config.toml
n_kv_head = 16
vocab_size = 2048
norm_place = "pre"
schedule = "cos"
doc_mask = true
train_tokens = 410000000
steps = 6257
MLP neurons of a small language model. Each row is named by its layer, matrix (up: input weights) and neuron, and shows model dimensions 0-127. Each number is 500 + 40 x the weight over its row's rms, rounded and kept within 0 to 999. Numbers have three digits each.
A block is one neuron, or neurons of one layer that tend to fire together. Before each block is what it responds to, as a language model described it from the Wikipedia text at the highest values.

Opening parenthesis, often merged with year digits like " (19", placed after a name, title or number to start dates, years or glosses.
L3.up297:514536585529474415473506502570563519480536487457536415543483454502443478505452527513530544600511505514470514479529471564477423572516489560448490437492520506539504456509488495465480576471507580492516476565542484529513460517481489523387504488498475520454481481524524535533476505515544522484565488523530557500537438506540371545542482502485523425531525520518519552499453525526504489492453

Opening parentheses, hyphens, pipes and commas right after a number, mostly in tables and stat lists, as in 21.2 (70.2), 81 m (266 ft), 1860-1942.
L5.up148:487522546536433462514478544540469460450510503480457548546489510514443479460471524536468503460519492455476565495484429468429521510516490516466434522518520461544480489522458496423528452514583489428518600563513481547456489535506488519464450442479513504506452554516516526504498527513639484517539464435441529489510480484541450486504545499504534408476494477539519426517535481487529464445530
L5.up194:552445496442499519421448505462471539488447565477481506586561527555451567459511540565569495487524555507532515466443564544531532420430508604476524452503572457489475527500546512447497480470500512478524493542450495490514479539523464520480468461562520464523468521479507555431496500547484516502531509494450519527567502422551524439611490470497614500467462555482541521481476510545530560439469
L5.up240:484493494402430562507480480415443578522522528512500551511528505495466532559511478619508545472501508535506461534525537478498505397481451460530483559535475513594515466482479471481538485487525474473521557501510527487482480465499490466515547421455624483538468487549515565534492498516469508496521483480522488492496571479524510553464593475521414539440489548487504523527538546501479534522510
L5.up323:496514517477473462491535510536483542500533519464493577575468505475490559462469473603462572476511495498491545477468407546490479449441405482552448474458538504431513531537490575517442496474561505511486514437507476523548520464526510455475491524438554507475445553560516543496519510489503505486571543549480541532523491495515566506478484548467629485564446498499515439559443461535465424483528
L5.up384:537426447426501528459452495587489502529605473529473504525490545501451465416558480558561515529462540553566514524477407501503548514553443439513428502534499468507544496468466545510515412472578562499527511515520464461512483433581421525495470562491507534530494511490466456521462425497457473501490527512552528488426464522502501531589549493511532525501470586434525452507537520459501513423506
L5.up387:504534564473486544528507532517478466470509509451485508528433433535487489496472509511531547475432462562526531487501432531460413499579456482487514514563506505499583506547564443512538472530483469475562495397525520517476463464506519540468480539492533540554455464443524545473501478528502520496520574543501534587481502528505436525500470522538443474538500472446407462518438532480458522466541
L5.up742:529519589494584495457475577456515533476541507512428477497502513464448508519515481531501543543464470477511536495524468440484421440572504541490560522504525483559558469458493501414503410499546454463514533490414533513447522463447510511478472483424476587548492483469504531589480499506580456500504491546503462597508460538536443525544546562482452502516512500509489430438555494499502470517485
L5.up990:530497476480513511517526495530527550508494532558469460558479473478473458437526551561470517446478422562536514516503533498492474448492503463552506428533480568539464545472472432449529515555497451431452528464442530489544492495514509500489513480507509526553488507439525403476492492458484500526478480441522544507550528537520374495538499443386437447539504548471483466400538461519564485468457

Single-letter fragments inside a word, often in names or foreign words, such as the h in Jo-h-nson, the m in Gy-m-nastics, the i in P-i-erre.
L5.up181:534560515536459463464569567500468480517491500512512481482549566558534490411478504472460486510528499536480463534514529517480549428508551429359541469496485456472485495548555509454515525496499472498493435509501450491532463538498539539501479477505531458537471497525486526508557456521385467596487431495452489583498521528493520468474445461476480456514502483513600470469503427544507509561462
L5.up187:468502456504439471507518515480505486539431475504498526529422463512576464546522504534518488479539530543543476494455496464485548518479500488562516549431562450519524518469522478513542471470544434434504494520522480502503566494497538540429519488490591554573539470514500490515374581502513495597509447507527458524499549554526500587540479484540530486506397515515506496522514449500479544485425
L5.up222:471473475534515563541488514524482535488496519539454448509503531476519614578508519525457469444445516432519524478456537554473544423493488521478505434475477464537481505494495531460504453460492476489519448456495519567599565492419506540524547530492559451569447553629447476510473485529449532495522468517549555526508495544498467482486498502454475565567533400400526516423554550482523438552428
L5.up505:468485420483488441442520522547496453448468509459478531450495547507525429554484538498466516557554407514474465454516451475510487527474465537452512494392496501532457546483565511445439458507525451531454489461485487483520430504522491449540501498478512505511458540435476416492444601553516489480460473508507434519455479477469457500487581530452468518458465489544475458553491506555525454516482
L5.up734:453502564518517516512527589535528536415566499464444549528443495475479493461471459529535461524488501461489503503478495516531490550519478515526464519486465456535455476435571489496528504495441480452540462577495495504489552501474509469441560522496459491459480479440526529584424495480486481461540427505498552451474456584423526510568459537474505541492452559439482590500541461513544542507469
L5.up760:470519487444462486498432520465503459468529531491506511473447464497484550453475479504565514502513534490452550540520536500472498534486467503506473521556532474547464414521521556451584490479510430518489533502508527457511534530484507479535438503514471454561441557509544459453517528495436561541548456458518534510519533485463477513527498537541467508497492514437465522503507458621496580497447
L5.up846:504493462530536474479518489523423529485507402487396487485421492537550515526524522515537493433490431396474545505449479531549512552485521513503536472505522475540513485525457424430486444457486458453495516568538487541482505525550567494527516523493501555521509570553477490528558525523502518467462508583520482579516504580512550490576486540563505508440536447481501488450464482534409575466456
L5.up904:490486420477498510527514554439456516466550489471560514546508453503612524482478487508547488509466516453557470484471537448485489536511522550456485496468536462508519526499592445486502561520468492506471576550470515502533468634481621502474528528510534496509499499461465534460401449467465518547509548492501530557455531493488525466475439480562443559494417526466533478524528430504481438449520

Single letters, mostly h or f, split off inside a longer word or name, as in bo-h-emian, Ha-h-n, hal-f, neig-h-borhood, G-F.
L3.up334:496553498517469484543511512478395455424519486552446511533520469504440565515501459499557486460485494523475541527447497449413531506469486464431557468471552522522519532535517441453482462525497499568527549484543541488471514556512520527489498460495570451529467541400500526526528474496491522527476511494465526536490537499512534506431471447500530485484475494481473439454531436494484492504473